Part of a small language model's weights: MLP 1024 GeGLU.
MLP neurons of a small language model. Each row is named by its layer, matrix (gate and up: input weights) and neuron, and shows model dimensions 272-367. Each number is 128 + 32 x the weight over its row's rms, rounded and kept within 0 to 255. A neuron's up and down rows have the sign that makes its largest values positive.
After each neuron's rows, "fires on" lists the tokens most often at its 100 highest values on Wikipedia text that the model never trained on.

L7.gate667 [ 89 184  77 119  82 106 185  77 142 146 123 124  93 205  94  91 156  60 136 118 125 129 189 122  95  89 165 133 117 140 116  94  60 126  70 163 136 128 101 118 102 176 101 150 111 165 134  97 155 163 113 117 112 147 143 148 129 107  72 125 129  88 111 132 118 165 131 106 183 139 110 235 101 129 162 109 182 172 102 118 165 125  77 103 120 106 122 118 173  88 103 143 128  98  63 133]
L7.up667 [125  76 136 127 114  82 147  78 106 129 168  55 148 150 121 156 167 123 120  99 105 171 146 124 168 191  74 120  76 147 123  98  72 142 113 155 102 100 137 114 123 123 109 112 148 131 152 140  90 107 132 141 128 203 157  99 108 112 182 103 124 151 163 108 129 107 102 138 116 135 157 188 147  78 170  89 172 100 128  97 198 102  84  77 157 122  94 143 111  95 103 169  88 163  95 110]
fires on: "all", "ight", " Total", "il", "ated"

L7.gate390 [152 159  72 121 139 144 106 122 142  86 136 147 108 187 128 172 155 151 125 131  65 129  99 142 117 162  46 112  74 163 123 174 151 132 110 135 100  91 146  80 137 149 113 116 154 130  78  44 139 181 109 128 156 153 110 112 161 152 114 145 132 149  98  92 196  81 128 203 127 132 169 148 102 134 126 101  80  85 156 121 140 105 102 205 152 147 158 153 153 162 108 149  64 114  91 113]
L7.up390 [179 142 117 111  90 187 166  73 160 127 122 135 123 116 139 111 134 170 138  46 135 101 108 122 161 160 114 133 144 106 150 137 114 135 163 114  67  97 127 218 155  99 165  98 143 121 140 160 156 113 143 141  88 103 139 160  95 123 147 130 150 119 124 114 120 123 122  99 130 161 138  83 154 107 169 113 121 165 140 123 161 150 123 171 138  96 163  94 102 147  96  59 118 142 172 137]
fires on: "s", "c", "S", "A", "n", "ved"

L21.gate908 [155 160 123  82 159  83 127 109 131 184 143 110 179 125 169 175 204 119 127 152 101 137 119 138 198  81 154 173 109 118 112 161 123 135  88 144  95  96 154 115  50 139 209 123 138 164 139 118 154  76 132 177 122 147 175 139 183 160 135  96 148 145 123 143 158 128 157 149 122  84 114 145 148  95 157 124  87 139 147 141  93 127 128 165  94 138  93 164 141 105  76 105 108 121 203 154]
L21.up908 [188  93 127 145 115 124  51  95 173 155 119 101 189 122 152 174 104 118 130 168 123 135  35 138 147 109 119 148 112 162 113  89 121 153 132 140 123 131 108 179  83 109 147 111 146 148  56 117 145 158 133 146 120 110  72 202 194 113 124  70 106 135 145 100 119 137 164 144 124 122 124 154 137 127 125 132 101  73 124 111 142 109 173 106  79 132 161 166 174 106 137 162  88 154 112 136]
fires on: " |", " ", "aged", " −"

L21.gate996 [ 96 118 173  80 188 145 164  59  74  69 123 114 136  97 143 136 113 126 172 135 103 142 144 134 157 138 140  67  90 186  94 109 133 139 123 124 118 138 155 107 131 128  72 188 139 142 132 149 141 128 101 138 103 123 115 104 100 125 184 134 118 143 120 174  68 173 144 136 133 183 180 140 192 168 167 130 101 121 145  83 154 150  76  82 121 128 129 136 126 162  87 121 160 141 202 222]
L21.up996 [139 117  84 195 134 120 176 136 146  99  81 156 113  99 128 116 155 141 135 131 134 147 175 176 124 125 143 146  80 135 112 130 165 171  82 163 156  90 120 104 125 157 150 134 115  74  91 136 104 168 143  82  95 166  69 118 116  54  85 166 130  84  87 197  99 146 149 124 155 173 124 163 129 152 104 172 117 147 118 129 123 152 121 136 102  98 160 113 102 138  44 112 118 120 123 147]
fires on: " Ca", " ca", " Na", "na", "sa"

L15.gate430 [ 90 132 170 151 153 161 125 160 135 130 169 191  76  90 180 144 183 118 130 175  88 151 137 101 126 189  87 180 156  78 151 117  98 103 116 109  67  59  78 135 113  75 146 113  56 107 149 161 158 140 155 187 102 162 132 104 138 155 150 160 114 140 175 127 113  95 129 106 124 139 157 139 138 157 147  85 135 136 143  70 125 145 126 148 112 145 134 140 117  97 103  93  93  96 123 134]
L15.up430 [ 55 165 181 108 192 173 156 115 123 169 108 178  81 132 181 137 145 100 177 121 123 151  61 151 101 171 127 116 152 203 143  88 155 147 127 135  96 121 140 141 118 134 103 102 146 135 132 153 156 104 153  65 129  74  79 164 121 146 162  88 138 149 121 170 151 140 143 132 141 128 106 155 135 106 180 127 146 150 145 162 117 164 120 192  92 122 129 121 123 106 108 150 164  84  62 134]
fires on: " of", " at", " from", " on", " for", " in"

L5.gate783 [155 140 131  98 164 142 127  79 139  83 136 109  74 160 152  90 121 142  98  54 163 201 115 117 129 134 106 138  72 209 170 123 135 114 103 116 158 102 158  63 146 114 117 160 136  90 104 126 109 121 112 104 125 143 187 117 109 141 134 144 103 139 189 150 101 138 143 129 133 163 132 170 129 108 126  94 144 153  91 151 111 166 163 131 159 180 131 179 150  94 131  93 139 162 118  89]
L5.up783 [166  88 133 105 155 104 162 138 149 115 165 115 102 117 111 125 160 155 150 140 212 187 146 147 123  43 140 114  79 204 108 119 114 103  52 179 151  80 108 113 129 116 124 113 123 110 152 143  80 154 115 126  83 145 164 132 145 151 134 200 166 134 130 101 139 145 123  86  98 116 105  95 123 118 104  70 118 202 128 152 100 160 103  88 159 121 101 131 139 121  95 109 164 118 122 132]
fires on: "ur", " count", "%", " population", "h", "ized"

L17.gate1012 [118 158 127 103 133 130 155  81 127 104 126  91  93 160 180 127 193 145 130 122 124  92 108 139 168  71 130 169 141 104 164 152 178 104  89 153 116  91 104 112 181 100 110  97 110 167  95 132  88 166 143 150 100 129 144 157 132 162 176  81 162  54 124 100 123 161 137 124  32 125 144 121 219 129  96 121 102 158 136  22  92 133 121 122 134 121  90 160 165 135 179 195 172 147  77 138]
L17.up1012 [114 135  87 137 181 141 122 136 129  95 131 184 151 144 109 110 163 131  89 161 130 147 114 129 193 142 122  81 153 144 103 145 117 138 116 131 132  84 139  84 113  61  66 156 135 126 114  64 111 178  69 153  83 172 152 124 148 137 117 161 148  81  95  93 130  61 120  91 168 110 169 173 166 132 154  69 108 152 153  83 171 111 166 126 182 110 125 129 139 172 222 199 166 146  92  56]
fires on: "n", "ro", "ti", "per", "i"

L7.gate409 [149 147 155  91 142 166  72 112 122  83 145 106 188  80  78  96 149 139 115 112  85  86 157 113 114 147 171 130 140 121 102 167 100 187 155 179 158 170 107 112 141 139  74  89 147 167 144 142 146 172 100 188 122 102 127 131 150 155 103 142 212 102 139 104 157 137 128 167 159 113  88 125  64 147 155 116 117  83 118 187 121 102 160 139  69 118 147 172 118  69 162 128 190 122 125  91]
L7.up409 [ 77 134 170 121 122 104 141 152 100 194 139 128 106 106 105 160 155 135 145 101 162 128 129 141 142 103 113 106 169 172 174  90  73 102 138 187 106 122 104 134 195 154 146  83 142 147 137 153 117 135  95 127 132  79 143 101 145 150 117 147  76 133 109 147 186 137  86 138 130 146 149 126 158 104  82 173 139  72 121 120 114  89 216 130 135 143 109 167 124 113  91 107 110 209 187 125]
fires on: " single", "ance", " Music", "ck", "view", "ction"

L5.gate573 [ 85 134 152 134 108 129 143  66 188 129 165 156 123 126 141 126 124 117 154 119 112 107 114 143  85 141  67 115 116 176  96 185 127 148 193 110 115 106 187 124  88  72 137 116 123 125 120 177 122 106  28 145  89  91 151 105  86 125  83 142 159 115 180 110 146 147 123  99 132 148 126 139 152 134  62 108 104 115 126 174 147 136 116 117  85 134 134 118 120 104 130 127 139 104 102  77]
L5.up573 [133  93 117 104  78 173 138  72 153 172 117 122 143 133 177 168 143  87 170 166 185 105 121 137 148 152 138 119  99 150 115 114 114 151  78  81 141 132 138 165 143 168 102 113 158 130 138 220 102 122 116 129 126 150 111 173  54 146 177 126  98  70  87 140 135 147 121 114 131 102 130 116  86 158  80  69 113 138  75 139  96 146 146 166 119 169 109 154 144 122 133 136 107  83 150  98]
fires on: "ro", "en", "y", "ar", "de"

L17.gate705 [119 142 152  79 152 119 162 102 104 112 117  50 145 186 162 191 130 180 122  72 115 124 120 184 175 155 134  80 113 150 121 198 165 161 112 104 111 131 145 101 144 110 110 130 160 137 127 150 163 106  95 211 114 153 168 134 108 139 180 101 113  51 142 116  71 158  88 163 140 120 181 138 116 138 123 166 189  99 101 168 116 104  95 160 109  92 136 135  63 176  46  75 155 126 155 112]
L17.up705 [133 140 116 105 152 129 184 158 154  96 120 102 152 135 128 106 104 104 165 130  61 103 180 166 156 156 126 134 108 152 118 119 118 122 125 175 146 168 134 119 173  95 175 152 184 103 125 158  96 118 140  87 157 113 123 207 136 125 173 143 148 115 141 171 140 140 137 127  80 146 101 108 136 147 120  90 111 141 152 123 157  86 135 166 160 105 146 196 146 128  41 162 181 120 125 102]
fires on: " ca", " Ca", "ha", " Ta", " Wa"

L17.gate26 [136  97 199 155 181 122 119  71 170 114 154  48 115 126 111 154 146 129 140  96  97 126  98 128 136 128 132 156 147 112 144 126 133  61 115 108  97 129 126 131 125 107 130 147  87  96 117 146 130 116  94 124  91 110 185 162 168 122 174  76  91 147 108 134 195 149 121 102 137 108 117 140 137 181  86  98 125 141 157 116 133 143 154 101 137  70 155 196 110 139 143 103 138 125 155 130]
L17.up26 [151 189 114  79 112 121 163 123 138 154 149 128  95 177 118 176 141 149 165 132 114 125 126 140 154 110 188 139 102 133 144 102 164 117 131  73 107 166 165 134 136  61  97 161  45 138 139 147 144 108 130 114  89  92  57 111 128  68 147  75 123 106  97 122 126 162  79 127 140 135 122 143 144  95 151  84 158 184  99 158 140 148 124 115 113 158 140 173 198  75 129 153 157 114 121 126]
fires on: "y", "n", "ur", "'", "ri", " was"

L21.gate283 [105 136 114 156 112 149  77 123 114 140 156  94 143  90 127  96  81 159 126 196 142 119 177 144 132 171 138 102  99 136  88 167 122 124 123  88 173 148 159 141 157 163 221  84 105 139 112 155 192 157 126  67 107 118 160 147 146 144 146 111 130 102 142  89  78 181 150 137 194 168 156 130 176 127 115 133 103 131 119  76 123  88 113 152  97 129 161 169 191  80 145 106  89 160  91 176]
L21.up283 [203 100 130 141 122  93 107 149 120 142 115 133 182 141 130 119 136 109 108 137 133 112 133 121 177  87 138 156 131 122  54  66 107 117 144 118 118  60 167 101 168 146 144 143 135 143  99 121 137 142 155 144 109 125 103 181 141 122 100 144 110 110 124  83 106 148 137 148  82 108 169  73  83 135  87 120  50 120 211 184 102 111 141 115 113 127 150 106 130 120 116 159 160 148 130 132]
fires on: " |", " ", " −"

L21.gate780 [ 84 123 177 115 167 114 190  92 143 122 152 182  85 137 151  95 128 111 106 169  47 114 104  80 102 128 119 160 141 140  49 107 105  83 118  92 145  93 160 137  97 135 137 108 114  88 100 154 127 140  77 119 111 144 190 197 146  95 104  82 130 169 123  73 130 147 175 131 130 127 162 170 136  81 122 101 102  93 148 134 107 118 106  95 105 172 104 142 117  82 113  57 119 174 133 134]
L21.up780 [147 101 144  61 128  99 142 113 103 111 169  88 171 147 130 116  93 123 145 162 107 124  90 144 188 173  77  82 162 145 164  80 135 132  98 111 185  84 125 161  55 178 145 112 133  95 146 154 129  96  87  88 101 125 107  81 106  87 121  89 185  89  77  94 195 101 157 115 134 136 144 166 156 142  72 174 114 197 140 153  68 149 170 168 174 167 112 117  91 115 111 145 127 129  86 163]
fires on: " de", "y", "p"

L21.gate984 [126 115 174 159  64 113  82 127 153 116 128  43 136  74 138 153 158 151 115 156 153  84 153 146 180 146  74 181 166 147 121 133 165 104 140 149 135 134 164 118 129 157 159 134 206 152 133  84 175 104 113 144 152 137 146 141 123 111 156 153  82  56  74 132  99  98 155 135 130 137  92 101 105 125  79 156  67 168 137 151 130 104 146 127  97 139 174 158 109 175 164  82 118 134 130 207]
L21.up984 [168  87 103 156 105 161 145 129 101 139 102 103 180 128 104  87 161 152 106 152 164  74 152 199 102 142 152 112 110 146 155  94 134 151  97 101 110 159 162  97 129  96 101 145 174 173  96 154 178 117  74  75 168  94 104 180 148  98 172 147 139  88 118  88 108 142 132 121 124 132 101 124 122 100 101 159 130  69 169 169  99 150 245 118  94 141 185 129 144  85 181 190 129 116 134 200]
fires on: " |", " −", " November", " +"

L21.gate493 [122 155 153 114 126 113 148 124 185 146 145 125 111  67 152 101 143 123  68 135 135 123  57 145 112  71 115 113  99 164  98 159  62 135 157 179 131 111  80 142 146 116 121 138 139 120 239 114 135 150 177 141 175 120 127 111 117 174 159 149 152 136 143 100 154 130 119  79  91 145  92 154  64 156 176 110  95 138  54 148 143 130 165 125 171 117 167 122 138 123 140  82 105 120 166 101]
L21.up493 [118 140 101 133 115 118 141 131 160  95 136 182  95 113 166 153 164  58 171 178 102  40 164 135 155  72  85  91  89 150 181  82 132 128 109 142 135 166 136  83  86 140 143 112 107 155  77  90 169 117 163 164  89 144 140 133 183  56 108 190 119 156 140 154 111 144  99 101 161  65 117  92 152 158 157  89 129 133 116 181 167 129 123 101 138 180 110  82  84 109 141 162 143 105  86 124]
fires on: "en", "’", " ", " Se", "e"

L17.gate352 [139 125 166 103  80 159 129 170 136 110 147 177  70 109 102  93 124 135 131  69  67 122  63 194 146 163 145 171 116 155 115 128 152 148 135 109 105  86 101 132  32  76  81 125 135 126 158 167  98 104 137 188  96 165 156 149 130 128 143 127 129 136 130 130 135 110 144  74 160  94 144 137 130 165 122 116 124 156 183 178 180 135  97 148  57 110 128  87 116 116 129 188 175 144 152 119]
L17.up352 [152 148 116 201  75  27 145  71 151 179  98 171 160 138 136 120 158  97 127 131 115 159  90 161 154 133 132 146  89 104 138 165 104 199 116 147 118 115 130 112  96  93 100 148 130 114  90 117  96  52 128 109 124 125 173 179 139  92 153 149 160  55  71 147 139 113  84 107 120 105 172 170 113 148 140 130 113 136 140 151 158 134 107  67 128 151 160 142 135  80 162 112 131 115 119  93]
fires on: ".", "-", ":", ")"

L13.gate813 [136  81 116 116 127 143  97  57 135 184 104 139  74 133 166 141 140  58 105 181 151 122 147 148 138  57 114 105 129 164  70 138 116 131 110  87 160 116 119 160 107 118 155 152 128 152  80 119 162  99 109  99 130 206 142  53 139 117 165 193 116 110 120 140  99  81 147 113 143 190 118 135 113 171  93 192 148 156  95 134 142 121 128 158 115 109 178 111 195 130  98 115 113 118  92 131]
L13.up813 [182 144 131  82  82  56 120  77 131  94 120  81 118 118 170 134 125 127 132 133 173 113  64 131 161  43 129  98  72 149 132 141  85 133 195 198 108 118 120 180 110 120 115 137 131 121  69 157 127  82  99 150  85 194 101 131 131 146 117 106 202 122 179 116  95  91  86 140 103 173 151 130  97 201 131 173 148 126 113 219  90 108 168 116 123 116 132 102 115 119  92 141  72  77  87 125]
fires on: " that", " which", "ly", "ing", "ally", "ed"

L13.gate341 [123 119 101 119 147 138 144  99 135 109 155 175 101 170 152 128 130 109  86 130 147 161  88  86  66 219 126 144 145 160 152 166 104 117 134  75 164  92  91 111 110  87 144  89 117 128 164 140 165  84  99 120  90 117 164 190 143  58 118 147  97 137 131  97 191  67 171 100 199 125 115 147 119 146 171 156 133 114 138  94 148 118  90 117 111 101  94 146 134 161 101  99 117 126  96 173]
L13.up341 [106 129 121 151 151 163  66 111 140 154 117  98 124 153 114 141 144 159 108 117  67  85 107  89 148 198 145 221 182 158 143 156 141 118 128 121 132 142 102 162 150 108 101 147 107 158  67 150 124 134 142  96 113 134 146 212 126 116 128 137 110 100  86 152 165 114 153 124 129 121 163 172 137 165 108 107 148  96 181 144 133 104  80 136  91 154  94 114  81  86 173 152  95 196  90 101]
fires on: "ed", " to", " in", "d"

L19.gate977 [ 79 119 136 175 170 182 168 116  93  98 159 127 170 178 125  98 125 188 138 129 122 139  99 109 172 128 127 224 108 194 142 141 108 174 157 134  78 134 138 138 158 119 127 146 135 105  86 149 117 107 108 130 129 136 152 172  84  95 122 107  55 160 142 161 112 120  89 138 142 168 140 111 132 166 163 197 134 128 212 152 140 114 168 156 109 134 177 137 102 145 120 133 116 132  71 155]
L19.up977 [106 146 116 152 156 102 148 158  74 180 115 147 169 157 132 115 138 166 122  90 150 176  58 184 197 137 118 112 107 176  99 167 166 111 110 170 140 141  93 123 203  93 164 196 130 110 148 156 109 114 125 125 154 123 160 146 100 141 115 135  96 160 126 158  93 144  97 156  97 132  79  57 108 174  95 116 144 183 139 145 122 163 159 128  81 120 121 161 177 117 126 133  65 171 111 109]
fires on: " Ho", " co", " re", " La", "k", "od"

L15.gate136 [ 96  99 143 126 183 164 118 115 121 100 146 209 138 167 184 139 134 140  89 161 130 109  89 103 132 144 161 136 148 128  97 111 130 105 134 109  88  96  86 166  93  85 158 113 124 159 132 121 166  81 163 106 113 150 120  78 111 120 181 159 121  92 131 130 178 133 113 128 157  74 117 200  93 123 161 172 133 164 111  94 152 148 113 158 128 152  58 165 114 144 109 102 139 157 115 135]
L15.up136 [175 115 140 163 124 171 132 146 148 156 159 126 139 137 101 156 144  48 174 111 145 123  98 104 172 145  86 132 124 121 117 121 149  78 155 164 140 118 154  54 203 121  72 106 113 104 163 105  82 177 183  67 146  46  76 173 173  72 141  77 153 113  89 167 157  88 120 158 157 118 198 162 115 110 117 127 151 147 119  59 103 139 119 181 133 168 138 104 133 207 140  90 103 133  97  88]
fires on: " from", " in", " to", " of", " at", "born"

L19.gate277 [104  73 143 146 152 174 143  70  97 118 148 127 132 123  94 114 131 151 121  40 180 134  97 144 128  80  56 131  68 159 121 204 103 182 157 126 129 104  79 142 107 152 152 170  88 139 183 168 117 160 126 134  96 133 165 163 168 119 147 103 131 118 122  65 160 180  87 160 118 139 117 128 170 120 125 118 141 126 127 153 148 107 162  98 154  61 146 166 170  88  69 134  87 123 160  91]
L19.up277 [147 137 151 144 109 145 135 130 152 123 178 171 126 105 135 139 127 101 114 127  75 133 134 192 142 127 125 140 141 174 157  95  87 133 143 108 116  87 106 131 129 138 170 151 104 180 130 130  62 155 119 174 100 124  97 108 182 138 172 111 144 165 143 136 145 124 131 152 130 174 191  34 122 135 146  81 103 158 141 192 153 122 121 145 153 184 149 155 171 116 151 149 129  98  81  62]
fires on: " Y", "e", " Se", "Y", "y", "j"

L5.gate995 [149 117 152 107 155 144 179 170 127  86 186 146 131 163 160 111 146 137  82  88  96 108 124 165 167 158 108 120  52 110 169 160 125 116  90 141 121 101 143 168 134 195  95 138  95 127 146 175  86 164  93  98 145 159 122  60 170 152 105 149 149 139 151 117 107  38 125 148 121 109  99 113 114 128 118 110 136 138 136  99 174  68  86 114 188 114 210  81 105 119 123 134 122 178  99  89]
L5.up995 [152 121  68 157 142 144 113 136  98 128  65 166 116 128 115 104  98 151 163 114  97 134 123 114 106 153  61 172 124 110 126 136 104 138 112  93 137 133 144 155  73 128 136  90 188 127 102  73  84 114 128 121 135 126 157 115  86 120 135 139 148 114  68 163 126 109 116 113 115  80 141 125 155 151 125  99 147 202 151 144 147 141  92  99 141  83 150  79 168  96 141  99 148 105 169  90]
fires on: "s", "al", "el", "la", "n"

L7.gate824 [158 152 162 131 111 129  46 133 130 124 128 141 126 145 155  96 119 121 105  77 157  58 102 126 165  83 106 146 142 118  99 119 135 165 149 108 165 127 149 184 126 115 136 164  77 116  71  82 113 105 187 158 152 101 138  86 117 141 171 126  91  85  26 145 117 120 131 162 168 147 168 159 133 168 169 104 153 190 119 133 143  82 187 128 119 134 121 113  93 110 102 107 157 107  75 134]
L7.up824 [141 140 107 135  84 100 105 106 147  89 123 179 106  98 193 150 160 163 148 154 144 121 116 201 144 124  91 151 142 130 129 123 120 168 140 147 116 109 102 180 167 129  79 177 121  92  95  94 121 123  95 106 143 115 153  92  95 126 132 134 138 153  76 102 164  67 181 146 182  90 159 161 118  95  89 126  97 167  97 126 132  83  96 167 141 213 143 120 119 134 172 147 111 209 143 113]
fires on: "as", "in", "age", "t", "ine", "s"

L14.gate751 [160  94 115 177 114 103 116  85  69 153 155 143 115 144 227 113 138 165 145 136  63  90 211 133 134 156  62 107 138 120 122 142 173 166 113 125 135 158 118 135 109 126 102  75 108 136 149 112 111  78  89  39 188 209 125 136 117 162 164 126 127 181 105 165 170 119  82 114 100  98 108 110  94 124  90 189 111 157 144 110 128 184 128 138 120  78 179 192 152 128  71 126 132 127 146 139]
L14.up751 [140 106  88 133 149 126 108  88 121 133 122 145 138 178 198 136  80 128 130 166 133 179 151 130 118 109 156 128 180 159 171 136 156 147 133 139 101 171 194 125 111 168 107 162  77 158 164  94 103 116  98  89 137  82  93  90 112  26 130 164 102 152 162 120 148 126 124 118 163 120 121 145 115 162  85 173 138 184 179  85 113 167 147 139 146 109 193 134 127 158 182 119 147 126 118 182]
fires on: "li", " special", " of", " general", "s", " de"

L13.gate667 [156 130 167 137 146 154 113 142  97  96 110 114 177  87 195 174  92 170 124 148 128 197  92  75 121 160 144 106  93 102  90 160 115 152 129 144 122  46 103 205 191 108 132 113 109  94  64  83 135 135  88  21 211 125 117 182 163 118 154 185 151 136 202 153 150 158  38 117 162 119 161  96 179  92  84 183 120 117  98 107 162 152 161 110 151  83  89 112 159 154 123 153 104 142  70 144]
L13.up667 [146  71 115 126 119  99 127 122 184 152  80 129 199  81 150 143 109 102  92 136  98 161 160 131 183  88 154  79 127  73 108 122 115 116 135 124 100  99 118 141  78  93 147 111 132 144  83 165  67 174 122 117 136  91 106 179 128  70 150 164 166 147 200  85 191 157  86  99 160  88 120 154 137 100 170 115 158  91 134 126 127 113 110 104 163 117 117 124 132 147 139 106 171 222 154 183]
fires on: "ate", "ous", "or", "ent", "ed", "ing"

L14.gate852 [148 124 139 142 125  94 110  90 111 105 140 133 137 107 117 154 134  76  91  95 103  91  99  92 171  93 138  73  88 152 147 128 134 120  94  97 122 161 110 149 146 118 120 119 110 108 114 121 179 182 145  62 128 154 172  89 131 179 144 160  68 164 132 168 125 129 172  99  96 142 113 130 121 141 123 118 140 157 134 158 161  79 126  95  98 182 215 114 138 105 116  85  82 109 196  74]
L14.up852 [211 131  77 101 122 141 191  66 150 188 149 154 123 159  43 142 117 104 175  74 126 145 122 104 172 154 133 144 114 132 147 132 170 177 249 135 116 169 113 145 188 148 128 122 129 101 134 105 140  83 148 112  85 154 112 144 139 104 130 114 156 135 137 150 153  99 151 121 152  97 132 162 179 159 159 172  96 123 119 169 123 174  93 155 140 164 152 150 134 120 105  97  98 118 130 105]
fires on: "s", "ation", "ly", "her", "ed"

L21.gate84 [115 133 170  96  93 143 178 140 116 143 104 109  87  93 130 125 136 107 189  98 104 155  57 150  94  98 154 148 133 117 116 110 162  88 112 116 187 132 125 109  95 152 101 146  87 176  92 139  76 118 124 107  85 189 116 132 151  94 110 100 139  97 125 119 115 112 171 120 135 146 187 173 165 119  77 110 166  68  57 179 112 160 124 178 129 123 120  78 166  82 152 109 124 103 174 110]
L21.up84 [162  98 158 125 145 144 138 123  93 104  98 135 105 177 145 132 108 125 147 129  90 158 128  83 199 169 155 103 169 137  81 114 175 122 107  98 127 148 173  89  64 158 134 124 117 130 164  93 173  71  72 145 103 142 167 176 138 124 115 169 149  80  79 141 153 115 175 134 122 129 157 141 150 122 108  98 110 119 111 120 136 131 104 157 135 138 109 122 109  95 116 101 149  76 101 134]
fires on: " fa", "s", " Film", " de", "re", "f"

L14.gate271 [137 129 175 113 183 191  75  90 127 159 133 177 123 165 143 113 132 142 116 137 131 107 130  99 167 125  93  64 166 136  92 133 142 114 112 137 124 136 106 124 179  83 129  96 114 116 150 112  88  97 190 150 143 160 125 170 154 124 199 158  69 167 107 123 169 113 112  65 129 128 159  65 104  81 129 146 147 161  94 135 140  89 136 135 159 143  58 120 118 137 148  95 131 107 127 178]
L14.up271 [112 141 140  84 169 130 143 128 102 167  68 167 118  95 104  90 162 129 131  83  89 128  89 111 122 159 115  91 134 132 142 118 107  77  90 158 139 127 151 143 137 103  98 113 115 107 120  68 127 139 164  87 138  80  80 138 190 132 105 113 137 146 131 118 136 101  87 124 150  96  84 145 120 144 124 190 206  89 146 185 109 140 145 141 131  99  90 177 176 193 104 130 151 162 173 152]
fires on: " on", " of", " by", " from", " in", " for"

L5.gate75 [106 119 130 118 116  94 126 168 153 138 145  89 105  91 188 119 158 184  74  92 116  94 127 117 102  76 128 106  81 129  97 193 143 113 148 113 108  91  96 113 142 111 117  93 129  98 141 161 135  94 153  94 135 171 136  69 120  89 146 122  85 100 102 110 125 135 112 147 125 121 124 139 108 202  64 132 111  82  73 100 149 111 177 183 177  82  97 115 165 152 124 149 114 122 106  94]
L5.up75 [185 145 140 158  96  74 138 122 176 135 162 161 154  94  70  78 199  81 120  77 116 166 136  67 143 109 184 161  43 122 169  96 142  69  89 110 159  89 149 138  99 164 130  94 130 126 124 110 124 111 107  90 125 112 100 114 129 124 178 152 104 150 105 138 153 147 132 138 128 148 118 147 164 134  99 149  86 167 164  92 139 123 190 112 143 126 138 124 185 118  77 164 129 147 109 164]
fires on: "an", "on", "am", "a", "end", "ur"

L19.gate514 [147 141  80 138 135 153 187 156  92  84 126 164 104 184 107 117 104 167  92 139  98 156  95 240 122 127 155 167 120 142 109 138 130 141 141 173 117  97 162  61 140  92  84 113 135 157 150 127 113 112 122 144 124 164  55 116  87 121  94  84 124 172 132 193 118 114  77 135 153 149 103  90 133 138 132 142 106 126 127 137 117  85 134 149 118 132 184 140 167  97  99 171 134  98 154  87]
L19.up514 [156 101 136 159  83  95  75 130 114 171 155 150  79 187 145 160 135 103 144 141 171 173  59 125 141 116 148  77 110 143 188 148 111 184 116 146 126 131 147 125 170 140 102 189 145 115  83 145 189  73 192  56 133 145 102 144 130 122 157  64 131 137 123 125 171 139 116 127 155 154 121 129 112 134 176 123 114 132 154 154 115 152 171 129  95 152 128  92 115 129 187 152 132 138 147 128]
fires on: " re", " comp", "-"

L13.gate436 [130  69 141 116 146 143 131  54  83 109  81 216 111 142 130 124 103 163 118 113 138 142 159 119 160 109 159 152 108 150 122  98  90 154 122  93 128 102 109 145  67  98  95 145 145 141 119  93 120 137 136 128 201 154  90  83 100 136 167 123 129 161 115 152 158  97  90 132 221 133 141 101  77 138 131 122 122 135 110 124  51 154 120  82 136 154 163 132 138  93 123  90  98 115 192 133]
L13.up436 [161 107  89 110  76  85 171  82 129 143  97  96 145 106  99  87 113 149 112 141 131 156 121 143 140  77 166 133 162 117 143 102  75 133  56  70 144 150 146 103  93 112 152 118  61 178 124 113 134  83 116 108 135 108  83 132 165 142 163 132 107 144 124  88 132 172  98 141 156 156 130 124 115 145 156 154 134 120 152 104 103 154 137 104 102  99 139 127 101  96 135  81 126 112  95 163]
fires on: " of", "t", "tion"

L15.gate489 [176 115 104 173 141 174 156 109 106 135  88 138 169 103  74 116 148 134 109 177 133 182  99 121 164 173 118 151 109 168  76 124 168  80  84 180 168 105 114 136 124 133 133 135 184 121 166 104 180 115 153  95 169  98 126 124  83 110 174 100 118 194 160 150 231 122 122 137 224 106 163 157 164 146 158 171 150 114 101 123 131 232 139 154 124 114 178  72 161 134 173 118  94 133 170 193]
L15.up489 [157 132 128  78  77 115 169  96 137 133 114 137 187 153 120 143  95  80 115 110  37 170 111 123 105 167 178 157 134 148 101 113 128 121 120 115 134 107 103  84 101  87 103 134 111 175 113  94 107  82  65 112 156 103 137 167 159 146 138  92 136 169 144 137 148  95 214 153 142 117 142 115 191 125 141  87 115  80 135 113  61 154  85 147 122 135 165 156 106 150  74 128 204 135 163 170]
fires on: "ing", "ed", " of", " provide", "d", "s"